Weights of a small GPT-style language model, trained from scratch on English Wikipedia.
Size: 9 layers, 5 heads of 32, vocabulary 4096, 4.36M parameters.
MLP neurons of a small language model. Each row is named by its layer, matrix (up: input weights; down: output weights) and neuron, and shows model dimensions 0-159. Each number is 500 + 50 x the weight over its row's rms, rounded and kept within 0 to 999. Numbers have three digits each.
Before each neuron's rows, "fires on" lists the tokens most often at its 100 highest values on Wikipedia text that the model never trained on; "fires before" lists the tokens most often just after its 100 highest values on Wikipedia text that the model never trained on.

fires on: "\n"
fires before: "===", "In", "The", "==", "On", "==P"
L4.up87:456457463549586574472510455506512501533531465393432387479641494616545389383508494501520570562510480502523532485514464463512473483544564501381568448499466477479537577475492493533534546633514430503552569524500468465501483499489480520531529550510450512531472440521506444501512461482551561568539462491472442479522532556502486473387445554532502485389633582503522491504537531501508542475531503477482482616590454412504449486471540449466496520457412541472383478461593449499457507467528477
L4.down87:618498495444408410461498554473579331494588429512643531540454461435481571488478478494537494467421533478519422471537612581542525510545499549502447416528527484520517498519531426408580428506497535481478520466494504419530447463505558501405461517477574455404515521451465537481529521542505466681550442434458482508531492459575536531543490503493450513470434500470506456562489565512577515519540493443479498484464560532488524476403493481498478492531566502517496449628491502462510496532473506

fires on: " |"
fires before: "\n", " "
L4.up159:488497448546579540541494521571535366417520579420511507524523551534389552500489453445467499509536522522544535482459455546614535487564446408450453406480531486470453479509482480492504510485438464425484515517607471417470519566493500497476513499535589536470529523461476461421526515574580555494533427592467618497450491459485570494571491472496459571470489454492523432511525494468422595511581483473497403430470442540518499393579506490612427455562565591477455476533544441473505497580527515
L4.down159:459482515523451506585499459541447396524461615458490517495488576518453501496542563575508547559539584491516493500512505547424486654451467488406474541511507506454434465523492473483612535523582538527550425469453570460468519546500492456477643493519446494429536538570535447443472460433530567489454427519516503572520471409481492528464386624440539509462433520507597483467534511535472581490527507425490521461574519539424455383480496489554450459455489486517533513507452463444596539489454436

fires on: "\n", " to"
fires before: "==", "The", "===", "In", "==D"
L4.up786:374442557461502530522506603447431463537531458536474390580581542489592434422494532457463587468548503518567515463571412524465483454487506584474465498505469515538542549520458521502514511494500482454556561460467519493427476539564445509410473502516508509483559460511514471512482443603485508492598458523431411486519412527486440552461581464657525555480487453518465486549414537504478547449478438341536479461458487565463426569514495512475476450478536503491524563556633528507447510480536454
L4.down786:444578405545529382430455433562442471566534451376528565416543524443565514466546534494450480424457577507466412437440500528523530598472550564457515517517540472524501538554486445550549479498470487500481544435486644418482487482545490568474513544474536519494558515462408517467487564537509544551510530502561512461465463480484453589517483464511512517558478506519498486490503587507605524539457479488564478537533533482526316502477433470480445503458538413598478465599438471461584463506469548

fires on: " |", "\n", "z", " 0", "udd", " Notes"
fires before: " |", "ha", "|", "|---|---|---|---"
L5.up571:537533452500419468524448492549530573522534429447452463563408475469530494574456460522490566624570403544476441555424562517451449567546585557514471588557534439566517526525514500529466495569573501506467495465414490535554522518541477478503512511519497533501498530467487510438513462542513578479513548579519510424379531578473489445442468453513372481488511487437529493318555578467539472486482490475559476577421449487493405550489600534481505468523483426505532511490473539503405538393506531
L5.down571:446531459472609531505418488500504395455476587518520475466554486622360422508399594519488455508453543491484530468411384501559546488564553513415489467476550452522435512414460514551440538524440509439474474419482579494505483521556408485544467506505537544557506477469533546510474552537459521530572576510429493468514503510467574444487495496489534509562474510537481556598500512555461521535513473497488442476461472570512514462464517322534551487494505637438520562413532478478514493527564566

fires on: "\n"
fires before: "|", "\n"
L5.up940:521534523490496486533387520400458507506513413532562505566569491493464514435385370525540440493462506442492584416553525535467484352409543593491531566510561430549502542550508481460547549479522455477381452527551473562442511541481584532458423462464481507557461589491503468470494485562497536511612569501459441485500492505557430576517514542584505458479506483378503437510534531458548475549578452590512518497520493448486568405551522441506512456508483564500530495481599486459521544505513449
L5.down940:435550464499482520501525410513470574525514487511496487481471462535525490525492460545505427480534547507584585500515471502454447469439471535523557618504458520417596473530600328503454504482545417431471547513504485523530495491484523578547486559441453537492434454586531491509450528518514484379477520420439453568518463488475446488501474578519547562402448476438480418430466548527518552589468458500441481588506547490482541472580508468577453478557427605613520510424494430549570483570455561

fires on: "\n", " |", "-", " (201"
fires before: "-", "\n"
L5.up399:505485545383583477487583560468472468489552583427477459537541462598457515504567483502543468482456513440517510520550536494474477503508396568489427478491496466559533549502474501511411616481515525489508502482452447438445503544462463611552529602567513490504502454531480562463571575540484489459462400476484558511540577512474498578466490492476517525548431513437440468476462480470449462637444455536383470513441587489437510493491555579425560491438603499481582531537566390573501454449532435
L5.down399:546612551540547512508435514446478411504552507431480549580527444467415586477485506568462488595559484534504579488476474451448584593512522465479492496433585493550435549460536489503536575467589524512478519530540491478516533502481535444421506480612489511523494554446465476472498505446605558530440440452460482479477572505531445506444524445449539452444535436469443642528488423401606510458504415558465528447534536481501501485564514499537496470462463441510506600524493515520484356392544451

fires on: "\n"
fires before: "-", "\n"
L5.up321:445465520471502533449528518454484472462545444472483532569476577563521465407484504559453499425526390512614531397503469399482532503500436529513511622465499512536518548549528506496494528504568442560619505472517463453573491558517540441575487551560515508565453463475492544430437529444510560503413395509524553502525421519529452572557557506555465618540428487475484464582512505406514520539581494605450452536499454462439459517480546388418476464458448478588522552535470453532519418463462478
L5.down321:389451499488451474421534501481477494479494422459498495511548554472539506509528398611534434485443462499562510532568365497508565526571547539556488487468548532464472564425464392477514491467562506522511513493421505588443483436581417520463500534464468486448572508585490460424481484522490531664466513461440484445582482502477415629511443496456542526521465543581502516506558511490479396464526563488498546539462549470522508479477398520491484539542545514555548428506598506574545383516542499

fires on: "\n"
fires before: "=", "==", "In", "==D", "==="
L4.up954:487506492486535495512542645512495525457423464494504484527525431507532489480552501572524494510558548530466539533586515506463532474536427478496552663406449445582616511537506467465495368474490405478518540542488529556411491612453490470448487584454414459511461494483534628492474466578635517521583434487468469412557451448464460484444498429515493463437548499573493604440523479448541435492506531436549441472396492505464555503473456451503566515562484516510487503507476557483493517472526497
L4.down954:430464580514478590487465378516431478460433413487543466465497514453482524584472490607557653477497478539521522415466528519568449564542531470537413618570563534488524448497536383469515571546476518506505492485442484505469467508503505540491526456526591382540591530425560429393410504524601494509488521435511465519529493473527493509497528548514552510482516535511442541476485571429512466495483545536542496494431490498484506457560561540357474465427447509501520467476435462500523457533557606

fires on: "\n"
fires before: "In", "===", "==", "The", "On", "==C"
L4.up390:411447567509500552425580493505437427478478475483511450546476592551578485454512535532485440509490444520500440500498494559510464542596507573503431530375478508501590590552660447540502433598480487426468422494567462548547503478468478459531474470507487503559515547578473464498483419554547474557471473499449493476387530514631441524495550520517519462429581533495438568523460538470495526473581569535432478456562506453522543510479454396484422573538461537485523453453594461466536440490532450
L4.down390:499519520441455457418474480479463452501478464454615509468524519540492484458479462526441412540568565547508513500493584572456546501451547555439488473572424443547607493502452490415466486460499530559541506510523522554519537523467512503464527533571538505532486510545562412538572465518570525575521428465484502480694449479496433545537494487500453436427505549565477561458410528537545406498505523458501613516503461502493461521412501445573465391527527510388548499578481499526454419567540373

fires on: "\n", " C"
fires before: "-", "\n"
L5.up222:542510462463442545478393573405541324433502490556493448578479381462454486441527463428504558535476490504562545528524492404465506470528562460408468600408496506499511566435518475526510540495511449420560533478550450620584504527442477505547542494554473425586461455528521546474521524512379511618475482375472517421542530501560517475555535544494545477466375506481505522532492509481587543544505488440507491498524495535476530536504524503515446472528454467481445514494528527554510490587592495
L5.down222:494481578499491477513529500445498359486498463478538452525446523537540566517488404509438424509486531498455432436523493571533464488500595569497506542521520511548510491464495514525452505436542533493531480505488430521490618569498464498512572570514530407593502527494503457390504545450564453478514507534461560450523476623497462511418491480433415528371463488584543539520473551527517455450503508515511494492477529488523514488414492372603561377485554542704555522554460463478536518489473485

fires on: "\n", "|", " ", "-", "ce"
fires before: " |", " ", "|", "|---|---|---|---|---|", "|---|---|---|---|---|---|", " Turn"
L4.up536:446468526552486436532561460480533576414493408537499474560452417507435494539552481526507384484450477457544606488537488578496542440491453477499586556446561484501442578527559455573551537579483529468455453462419536384508567446516545487546467448473484486417447485532546544556495525455556571465548571400503446576502494549464562486502517502653428500468549546556517528463490611434460536530559454509495415477471498555501422468498483515481499558549568494432498467550476425543452571512413485
L4.down536:541499471498514552473447536529447459548503587471526560448558539492508496455470534497574549531527510522462460542461430440489419587488535516494434437539438483495514455459445538512462392448503530553539479599565498568520467575459527525485498567501535528566593547529496534494519441532428447524417486603501540387491541428524411478566510522367526544551420475446535449504515350529507489501431467501519560545490432440452535529577514566515458474400412437553503558457557532420499545531608526

fires on: " |"
fires before: "\n", " 0"
L5.up883:435470442442538484529466501443471538524508591442533522433583554633483538524499567537570576479490525510500546486574522559500609507536458589369442439577515450504518411459435480468473558583358454427532471596564573461468482530513459535462501523498513569563540546488494459468436358473465487572502469496494501415467505449472527540513483471530421488541403472469503408562496498495391592614523529533482458544508487502490539467514427479595445506489500506521481476482482479505499541530502507
L5.down883:482463578521493537543441575513536437506529571525454547541511558543448473561478483549519445618490457610455499483521466460458469516467475465459506470443429406458524570467504495484520474477482492528429538437504500457437573516471475469529596460503491505479492540442546466505529437508480583475498406519489503514575486518552575545436569605405444553498433469505449621393520594467529493542506365467484517591630524536548442500416528532564467514453465479533541450536461585372440504505505530

fires on: "\n"
fires before: "==", "===", "In", "The", "On", "A"
L4.up746:503517483468487563501501568459505478517446565439494374561559448538521469456486644560580576485504442542484466522578454550584551554527602527503496503517472496426527526625434503507399475570536442510527507498544440598414402496481511455484392547535493564485468482485473488494534426465484492683469454485500427447502509497524541475492447494410541512426480517451484468512468520481503534511495425557415481463418436482535501508493470468527483487535534479614458495519554454582586500481513410
L4.down746:550486466408506536526384464454491467655569489449484490487456476479475597447445487512520454514476561525546400499473574457502584514441546469566478466559489555515498458483476589518465555475493478447527491559517395529581479483508568504528515495467396508516553497472521565537452540490510540610616460569476495419577461547560464558447443515474457540472555449472558520409511519494453437393446566525496523607421427481488509497461458502475509436509480513676509495474493497540434531475494533

fires on: " |", "\n"
fires before: "\n", " |", " 0", " 1", "|"
L4.up685:456513508533464470485527503424501503391524557403531527543487520488553519481516503526557545485525503490528579480490507459551633492459496540435480568406497462438415534459603455500506561494520487533491503593506452421481524480484454608443506449544580520446474645586521508483551488577495554459477466449504585436427438593493505558462500523510450502421309538437480510511500596444413492599548449553469483458470457501529468499488561524483467473561577497485573510535570450466534506494485466
L4.down685:471518562517512483561479466509563454497502499504537434529518416448547507567469501525503563559566515523531537469492519466450392563458577444506497528513464504481511566504457484592480541457561537503567553460452448500429564531547497456558546546501481583551526454535573478426527479520485430482480462544500468475615533471535526480479459631498368507436420477529548470509431417388496470516434380462405404532539512509443611429534467569447510433530448482550505602517571494421559519420498458

fires on: "\n"
fires before: "=", "===", "P", "C"
L4.up62:526496467508449470539460495412523467432441462451576477549511484467480463381491426616536453488608380494508531567485559524537516480471475511487564546541488537544495509456499508432461454476553569475536461537481386365467390499484435526485626569500497434501439469498564470410543536547510522560466437477425520436607450526560461463519578466517532515537487507538518561493467519570479503549537545477462541538514484448504531542602504519481503507531598481566543465639523574501471486459414450
L4.down62:472550544515516356543496446436524532396448487487523504639504447449578508489565453517446524496547490502510443445497491536449502473478530483457522505505458523537451634490585461466481498469596582519486412540462526485465466501506560547485546526500404542534427437510515513508548462520558500499493477439535539463477558565548405563440531571470428465395517516509471528436638477447559523549464472397495553389376509533550495527404514507494527460511539554490571504593529522478521415527550480

fires on: "\n", " ==="
fires before: "-", "\n"
L5.up29:469448446399533551454489527397521454522520436563520531458461442573539500452511530488468472457459438528550465440473461533498419483478554591439615472470460427517547542529426547467577534427605542542551532428472508493577518437545528581458536508580437422468373498549534576555392516487463559560533458595521511492497409571533496514455450526487354477535560480466556515542479590482479478521521486516432513421518502451502508492545551510422472496494486531451532481483556571605474441470499502
L5.down29:497519538487460516530436554503533441570526471517438457468523445546490495415575491507501509482463600535505593434599520575474544432552490494444465579502428476521422512454493442471481603504469529447524506438474484596486572537450559497527571598516573493506528469366589484424505554568498494667515510403455421480489597495484423494548576465514476549509428544469459538388481532473448367533485448542486484518426457506464505492505485501521406475562534480535453530540507492512521455562477495

fires on: "\n"
fires before: "|", "-", "\n"
L5.up438:501501584481597495533390494444420474499430466442462500481537466517506487466570409499412511527491520448590424531500453471402555463505483443608502537511465445522428502578415451548400508481466440435464537515553493584518531487499516531466471512535520560472511483536524472467393497599481515503403512464457591525481433527543537616512572626498527548453575486440468614448403511488530534500567537576452430512489471540535470407551555502451535515591557481573513524465539497503515533479510465
L5.down438:471520551412536621503461538551488408508543373522439460450525485408602498472483443525492497549503517489577447487540515570488518582538489567416591480507513451525498491429439474505451528354605477534488451433432556605503511452496459510519493484539523427443457517419509520593504516592569513461523463445502507542530510576468484569438474534484422517408456509574460449434468507459548532515474498569561517476519508467501476422456569459496504500545481493640512462580517527494533416545562532

fires on: "==", "===", "\n", "s==", " end"
fires before: "\n", "-"
L5.up372:512410556510557455511491549426585525574425478529513508478406439516557370513515538408481502444463473456551498409445544503506485487434526549529451599548449470493597595531495532513542622459522574465515493429480477521525541506483428500558559459558524393473424499471449592506480445557396512482475491633471508505527492441539434563516411518503467554611441480530560540498547449524490449558518473528494497479449579599506483498472506500534528566447477488486383448522521550480513477448466444
L5.down372:541451486422520489484464440467397460458513512523446558535504453527537503444467477511514579527549525516499569491472537502518533456532466450444465500562520523522502444520530533397432489475493491489582466505469469541491464525500507450478513495517414493461507517552700534487547590493489478542557560471580447535431458492500636504496625587458523527430482412401481465583497542425448445455412484429452528519575501482471473497627545389482527443605503455544498526456539530524596441502460541

fires on: "\n", "du"
fires before: "=", "===", "P", "ce"
L4.up271:414515483508635448462549580371593534495481511494467537561442492525558520529520426612551533452536443581526456457565512469551518600502439516511552581479488530525470626456526426527566518458527441507480466568481452471429403555505474485504454458506519507565429515515555505422523508465573545472444503526521495584526405520498501577500489436462492469516524445568444528531514491396430520505604485464448432445454396487487475471465460451458587427549472551613494507493518535506546469464458523
L4.down271:535471526436527642497476467434567474492500437437449472515453501531517486482490450569416507499423485483618499506476450455397483504612553519555597514463486534471575558570421475557513508496512450484538539409529454475545428475551484461457588513445495468463459513581477509532566476517478402480497606522501535510573545493524516568576440465523425548462491636445483475504557486537483327523498475474481505553535456392563455483461480493470543539514577507538573448495465416483453527552516538

fires on: "\n", " |", "."
fires before: "\n", "|", "-"
L5.up607:474526583482487525523464522402482347474587506552481543520476425630513524553465507496528523442444450553494542492509463432434537533486503469449593618433458439461450579478557460580477549568571532451538476417568414498487488518494613468515585499553466431550470456526564545536524411450487561470525497479422519494507401481470520549521604458508407556491441465503462416477471491591478432598493505529507452496466543457544452484466495499586438472505509494570452492562509503561521527525554476
L5.down607:488495429506424572488465477419471463545469483397509554545514518471496567393497563542489556475461493465617488497489530469532529458563591499493552532589493540510541556522517470514497526500527468507579430421450401502510528511447539511445483478535517365554482490443532490405457491495639548570539488425471517465537557598567513575564483561361453582376455478520521446488594510515457474485477526400446501544522546505488563475480482556525470442503485467553490447504541576411535509460438525

fires on: "\n"
fires before: "==", "The", "In", "==D", "==C", "==="
L4.up844:505519566350512515484515611461514450505476366523517569421566454644527492480607488556448504463519499460569470519498482463593499610482481522503422480463585543549434598437523507553483455470492466468501463482515513523426460430566412468478508472491480537469458369511540529420476408587523522493496433489451527529484407483551511567474523540516541555528496552501522593488525515454545532452546453471462467520518421460511472577472492484499510580510562444509450526460592481486525513419571431
L4.down844:389551528506413473473588507552566655575497498530490499501477529514439558473556457500467521487499488498553550469517492554428486410420506424457600542557486452502539466483515487534533484467406559526546513539533477416594456524540442589561586496565458468505479524519529509438411436516498515579540523452533517469539501463468493511541453457512413483452534418538529548435424577489502361585434541467533530485604534455469534515502468523538433430489445611471558496529423518484503503470393507

fires on: "\n", ",", " also", ";"
fires before: "-", "\n"
L4.up295:495481531477514503500544461474495453565531499511479468545562471581573429537531443512542537466501433545532464499477478368525554484494521534482489457463449451472463587484555395529516516499500505455517572498534513502494605416492460511554519509543495499454548432533525593525409485549528538494497395507490513446562429454574487543587479581457440381634588481446460495575613492506493447497536423429479498481541512448561569550391509506503391490482549516474478430519548592482429436457594426
L4.down295:471453513466466454461465525483515429432540496520413523541487490519425521415436421516464508444506495479486514499472495496475575568513551446454479502573565548531448429540555476443520625505506565437536520535439560510591609415515468384491533477619528435462536547443453587524344484599563460460533515457514426517571486565546587582519462509568454515466447478477553515546550472452501463492456498438526591494472523627489592514495452482460448510547517410544479518522490484445550545495503508

fires on: "\n", "ect"
fires before: "-", "|", "\n"
L5.up784:498522519520465548363440470486451443528506524458574453490512343496445597499465462506547423441466528475476505483482407462490494438500487517531485498520458514536551508516411475509493597443456492477538507412522454607464536513580476524533542455572477519448496541491563575366473506557492561475533462438415508448510465576539476496480509526492515463532512530419437554493547547463600454573499528467528480472504537527472495590503424546561558552652515475586451615500527470575412425492522528
L5.down784:469427492510573515463460437500503500530461468456440510508518535420480519527551402502559351455506545477504538480515428532447540558521598524493485483503485500453419632429387482502483545463504530479518528478522516593487576499602519502457488525566435535464538336534524490429450546512487458513503546531594465421495487461513530515478452572491537464497453463412567460448396509586584470509524441505529484577522542538535475459487435487468574555518555530585551512563483488493595437578470408

fires on: "\n", "."
fires before: "-", "\n"
L5.up502:496487578557473478438472524443554482547587513484529547364500495670534489483510489482591447535458481471551559506535501507571524541493512515429470487553473485522482552527500441517427514591570503486501456494447381603537452521546494461488460517513497527523492485408513618488482453492466406526522443499489503494488536552495548540515522486479456505447547387451495541602467578516504409461552429449450595514369529451554465424548527441421510523412529434488521479568579553541533442504490422
L5.down502:454492487467529551472515498414557524497507363453539508519534553573535511431484428522414455454449549491529491514513448449476545522502440593500519482616535463548616479477468387437520603469530484486560460429512571580433506441514587503486542563505449505512535456623537475496435569465511418592551509422425494531520486500503401634490468635503509479421471521457489520508459504486510527480454556415542552506513540480528503487465526560593548406519447474511514480486479467559466427547465490

fires on: "\n"
fires before: "===", "==", "In", "The", "==C", "A"
L4.up529:414485573511490480469545476493493511522476464431526495551498560536539559470477508585536563488580413540465430453553607510555579493608572480412527605467475527503530522569500439468538577517529570457521495508482451459452474506546414471488519473516457513446457506532431544489444402607557533551412440476480428478496401541497584571524526445410523475396569535477414490513571575505496482495575465503436483501542526550525479505411368547424452464540501450536444541564521443476535464444496506
L4.down529:490518548466528445463479427488497523489482502446497440584488483562463539479522431505468470548407488489683556415524477438568504532513522508515527526461503549493508560551524427552500526446535437488531519415524462527444532490488501519483513530435449395525468515433503556552593463566553508615525493489551428541594459502451584698470427513551571509514517536540485494517491532471488477468473422483518501518542482405546508569375532485562436430423531551514501452461501426469460393530527492

fires on: " |", "\n", "als"
fires before: "\n", "-", " |"
L4.up799:489423503550523447569495525435444548459463566458497438553456461501501462486603609458468547481625502566440526484556513538546519498474449465482584447617451489433477482564524498495534523503522471458536359460467513462494469498498524513477589495481393498517484601484568548543511529548492523473473478461518576389446578511549454516490521600600429509420458484470518522537500478476447500583595452471559456452545545490390489423514451464565475465477516502570476525553451537513489453614433420
L4.down799:511514532492453506500563467503519379470501514536560558573496543513460453564479510576550511503513566533478441404516426409515531485460521517465575513457480424343503507443513564404436509439545535620524499578518491546572572556473580525545479443564521386577491464472487515454464452485495520524505470503528427413571470537606568484458494531495474486513483529451503631473607505571508485469547393526444523413547530462495512489437438516544452482424489469438553516470442581501515437506509453

fires on: "\n"
fires before: "==", "The", "In", "==D", "==="
L4.up598:463431438569492593492532522429504445555487471483511508482533518630603500461472491504541695524500429488480511505544488495525550527545539559409522523502433513368524507525575517562508529520470439551598499490523483493553433441514416450506533440562458440491507475448490469367499527601501497529472426484612439504452503553443559440487381478436446468496522505503418460553469558536435475501503542486527514500559525527465510535475517533485500492543454508532450418550517497575505527506526352
L4.down598:425512535501512443483429530544496429473506426548518527578507452541444516522465525458514401465457529485545493418556482585417528497576529482534567471502553459569556524411463512397511415429597537428489531505491523560467503540428562519497480567513485416523516481527553500542466474500542529490554572496411465550602453527574430645498544508611465544465574423453493498435462504457459506526428484438536480536472553551517474500503478541527502442389493441576579458458511467412553490610532438

fires on: "\n", "om", "im"
fires before: "-", "\n", "."
L5.up212:517469507456465580515526541469433465453384536492473498551420447488646487452532550537462431530493473451549477517448489537512509498487537493530527456519473482429487499537522551456561572455492472483473505537463409638580521513528496437472551592489453492475423518534469548553434513459500600656496406572449482398393531501553541477511479561400508526471452482442532524566496474480504543514500442552416421391479553481527479490540464583488601479535525526505568503536518501502568409567455466
L5.down212:536559449559505527463436502427438485525519580480498482518466574485446585511500401547582417495515494554567509495443475523449509492384494557489488544550384510458443498522481587509516631508552527496550496567459416512400535560528630527512570463544509481528559539502430512498496488491479514520529449484485431514423490489445438499503511545467467441464600474448523567453476443471533533441517490593428512484480533415587484506502511518482355632515522526457536425517423501594523454498426544

fires on: "\n", " of", ","
fires before: "\n", " the"
L5.up369:368477495447525578402369440489516498476443421435522464540504503472585529478549526416470453485426461542532478548480571519547499459360525540536553518436363491589542503458518486551577528588485612460534575458484500456500505501407493471531443462526444455506559469490475541504542499477515567561500495560533469487494491526464384485502557539497518564427492435525530457536432601547419533562500488522549493503488491525492476607518565488484562456491539467515532433525638436501542549526505494
L5.down369:413465543445495468487473423567557590523544484408480442475527510506526447491528466600585555444523573525571476491544505452455460558580561511509584443506437450492500521538483419464389551510549419502522478492498476528538605473552520546489472567523456436494498516622553457500432434503583490552562545437506477495630550393540550496577388547494515470488477491513528419477531532485502457466492529460500554538527527386581509479449451521547388460532450528518520462419492472453451478576512435

fires on: "\n"
fires before: "===", "==", "In", "The", "On"
L4.up727:494401484555549435589549492442440419480527469451523429545561529554608530467534551590557474510549517519440424455606479485552563516404464536457462522426436525463579555541548530440426529492481476470579497432508516459537502437503581516472486541585525530463495519507452456419506445560527488588438564560532487470482505427448484556509452465382490482438608500501519534505549498452481448533543453512538509544513505385452480450426478515456511513554512514549498552561567479440509647447554433
L4.down727:443468617488500504544495538466526404597501468454557548529484494540460457482511447468427487446532525432555497496501498481501499464565474514529378492564451535572470488483458373586490472435509505475559507515488499611449593487475470511562502565505475415462523488547426498514438465482503443579512512465432494470579458445520535539507518460455412472502482490594434482459588510528522475544478506469536627569467436448583500551480469460531457468577558536513601466485433552575659390489492462

fires on: "\n"
fires before: "==", "===", "The", "In", "A", "="
L4.up679:536460602506600450526547441508369551449569391536490430586546534540518548450481565552477457500526507448564540492457587524542471463599590508519402528419411519482578556532603467518449481483472539465455391482551574481445533483521485493459500421508548464486442534506516443499500445565590556501532456460412403511495570558457418533563521495514520546450475505446426498530584478445478505413505532491486446556582464522463447519521503417451511471574524453512460532467479587471536531516487496
L4.down679:417554522475487462522482417543519516548462430568469537535481516586532463404482477542481447553467618504517607513489517524518525565542484437550501520496558561460544529551463562504487412490594464495542506523428552486452467512422474459513437487549568472554508475507533454502511504498567466560527521497478479565443438529434522583578508410547451467472580450534426492437563557443558423525537486505378536488543558484510349447446441560445428433466489428494556399529484456448565550590529462

fires on: "\n", "p", "ra", "o", "en"
fires before: "|", "|---|---|---|---|---|---|", "|---|---|---|---|---|", "|---|---|---|---", "\n"
L5.up768:467496558505488511481507492418550568512480476414440488514490494558501458568502414445561437567508459475547549546520517470518419371533403528513520438482419423545532415435601413487501473469460508478509523482524532432551509557431568574568445512495493505549473516509480586535475554536480562533593539441531487411434515563461474559477523562521501454588484508471400521533499432414522472452510591552549521548525488496370574471481504426435483391528519530555498501493572456503616477517511596
L5.down768:472502506479496530527436453533492464458505432530444425462531555499509495512477621636543466453478599518482585547546584475525485536527511393481482496394478476492505605482534469488476426494527468458510535453482547425480448568497449503596471580488511453469522509510494493496383485548513519491488413519515412452465555467475503531469438474482542566568520548428493499360487495338530408556527535523543388564493479552472428515519546508538559478532604587516617512483526472529549470526494484

fires on: "\n", " on", " |", " in"
fires before: "-", "|", "\n", "19", " November", "The"
L5.up677:545487561507452579521509583413485444438471518353572538434465447574522511452545479550503439431524470495529523526457523532473514378361440533479548466487553544543456505591525480437446506513527440464542577407504442524492584586524456492474493489485518519452490488530479518473525504506492488549524475529534634472456503505379510660456462542456525515538594382518504587496464544508466526494505551456456473506478418479510447507580463476574527575506431539451555428540543488446526541536488506
L5.down677:451479514466539466531489554515525405527433517447470477548510516481454504571460513476487527540466584467485487474519464523498528472523510511421490474486484460502552494431462448502575504460599549522485412579645452475511627434558544553566523546571491452516489488514462570399518456591507526519443440496499528471482438425444504466519548556506343496449449469427468509439492572489587550359610470518510527521494491486513468396463518468460472460531594456500517518538552540478634469592493567

fires on: "\n"
fires before: "-", "|", "\n"
L5.up160:511492484550421541567481497406512481486553548534425424598479407501456584536488466496503476512479514467590455501523425474550553483497415533446403561551499463558500521548562499564501576486471527407549523439508518499526457549491500565452495542586531446484515447492474449481480472532500511528518448529449541426603425505369498551478594464496469482445371462463485524382545618510574435542509458554511468550493527413464392554639489545484489506510510480533441475527517492490596536452519487
L5.down160:424400487435505546568476505552530400508486420412532480468443521433537460435541549470442519493466553519569542466540470445593496587528591526523473527455531553557503441510497441566548515436595495383470532502484523540525607523438493513506454558581558503482565510492518412475526448502577527639477503584430469460620440514473498475455458553436483517468491483497506487488592491463441471497443455552504477447392477456481540482485554471508560446582473558554567576457595454479489469475492440